{"n_layer": 9, "d_model": 160, "n_head": 2, "n_kv_head": 2, "head_dim": 64, "d_mlp": 640, "vocab_size": 8192, "activation": "tanh_gelu", "norm": "layernorm", "norm_place": "pre", "norm_eps": 1e-05, "positions": "learned", "qk_norm": false, "attn_scale": 0.125, "bias": "none", "tie_embeddings": true, "parallel_block": false, "init": "normal", "init_std_qkv": 0.0395, "init_std_o": 0.0093, "init_std_up": 0.0395, "init_std_down": 0.0093, "init_out_by_depth": true, "optimizer": "adamw", "lr": 0.00206, "beta1": 0.9, "beta2": 0.95, "weight_decay": 0.042, "lr_head": 0.00481, "grad_clip": 1.0, "warmup_steps": 346, "schedule": "wsd", "decay_fraction": 1.0, "decay_shape": "linear", "final_lr_fraction": 0.02, "batch_tokens": 16384, "seq_len": 512, "doc_mask": false, "train_tokens": 137800000, "steps": 8411, "dataset": "wikipedia_en"}
MLP neurons of a small language model. Each row is named by its layer, matrix (up: input weights) and neuron, and shows model dimensions 0-95. Each number is 128 + 32 x the weight over its row's rms, rounded and kept within 0 to 255. Numbers have three digits each.
After each neuron's rows, "fires on" lists the tokens most often at its 100 highest values on Wikipedia text that the model never trained on.

L3.up56:143152099114168124132122147161192227181159150096141130095156118113156113114131138126061157145097137121099105125079184157084158146087092090105115080143187135121127089135083161076129181107122149105086120120141140127167159129121192109121133194112130098101114153161151128099109120111079095163
fires on: " f", " a", " l", " n", " Sh"

L5.up439:120121092148148109134146135144133160111149212142121143088142149157111112118134101086138101111140137190123131129103200138109180157120124087171079083106156144115048134067096131093069105102110126143095170158101134111103144106158091183133153111091125174092100199120112134137078158114134120135
fires on: "so", "asi", " ab", "ig", "ib", "no"

L3.up521:126081155105068149110138153165152084142167154136093070105130088155128195152150114096155186089127124185149149101126156187174098111118195132137123189139155116092084131111168095071133119162122170078082119132160112134119100138131120114083120146123075109119131167101153129101117158141054123171
fires on: " to", "After", " about", "During", " Following", "Following"

L3.up573:105195149156136113122115119162133161186157129130170109118109095061145140100122190153115146110125160150130142132152117109094180130115078134073048080175138110139151098168129144072100115120138178179128122120145103125149200108086129130130118145127067127150125120089195080091120101114098137135
fires on: " and", "s", ",", "t", "\n"

L3.up531:133128100105130128109102081078132114178186149145155082078104131092143169131135107149116147128138142152114124120069207124130116201080152112217161129123105091096084192171113128114084102119125145159119138109152132092146203139092154095104144152100129130100107203068141135116154184134157137147
fires on: " el", " ce", " ren", " ro", " ab", " exc"

L5.up614:101109106078158139161114091100170131105127140150058136105156146097103119154099135119134105126128116127113135096105158127187131117124081150167130141113110100064155118079076081161113186159141156044160153092101132210187083119118121155124125118139140115090124160133127071138108149205168087138
fires on: " (", " where", "/", "—"

L3.up112:137136141092162110142147161107132106188103143099109123111110108071124158160180176128115107114099142131113170081140108088142206134133068198162164133124120107125170081135142108090085139162172132127124148096126115155120145098076063110139145128123119180137109127091176099123093147100130131142
fires on: " (", "1", "6", "7", "{", "("

L5.up360:130132091099146145076105115154134118196149165131153119112126141088175156130143159160067140106096131132107166115079122147121117162162108203101135027083116141113157085072068136110114151128111132037103150138119109147109177124071104150149140133110134142156155099110176147056086132137115161138
fires on: " The", "The", "=", ".", " You"

L5.up394:141133154105102162147107158134151169120122216115109183029127160132080076097157075080104138131116078206081077156143168131153131129124120080067109093170165139103082119176134106113064130140103142153123104164136117136111093128184158153165113107089051117152095158128125088125096125130127108185
fires on: "ing", "e", "it", "ate", "g"

L3.up223:122128160068124149115142123142151076149119133116078093091143148149128122068114169102130127103170130151144160174086163092114112178104116126170095164075144131113144133139160059154090164143133112154124191112099060111091118120106071186159150156146168181097170144159130100078137151242095119174
fires on: "\n\n", " '", " \"", " ‘"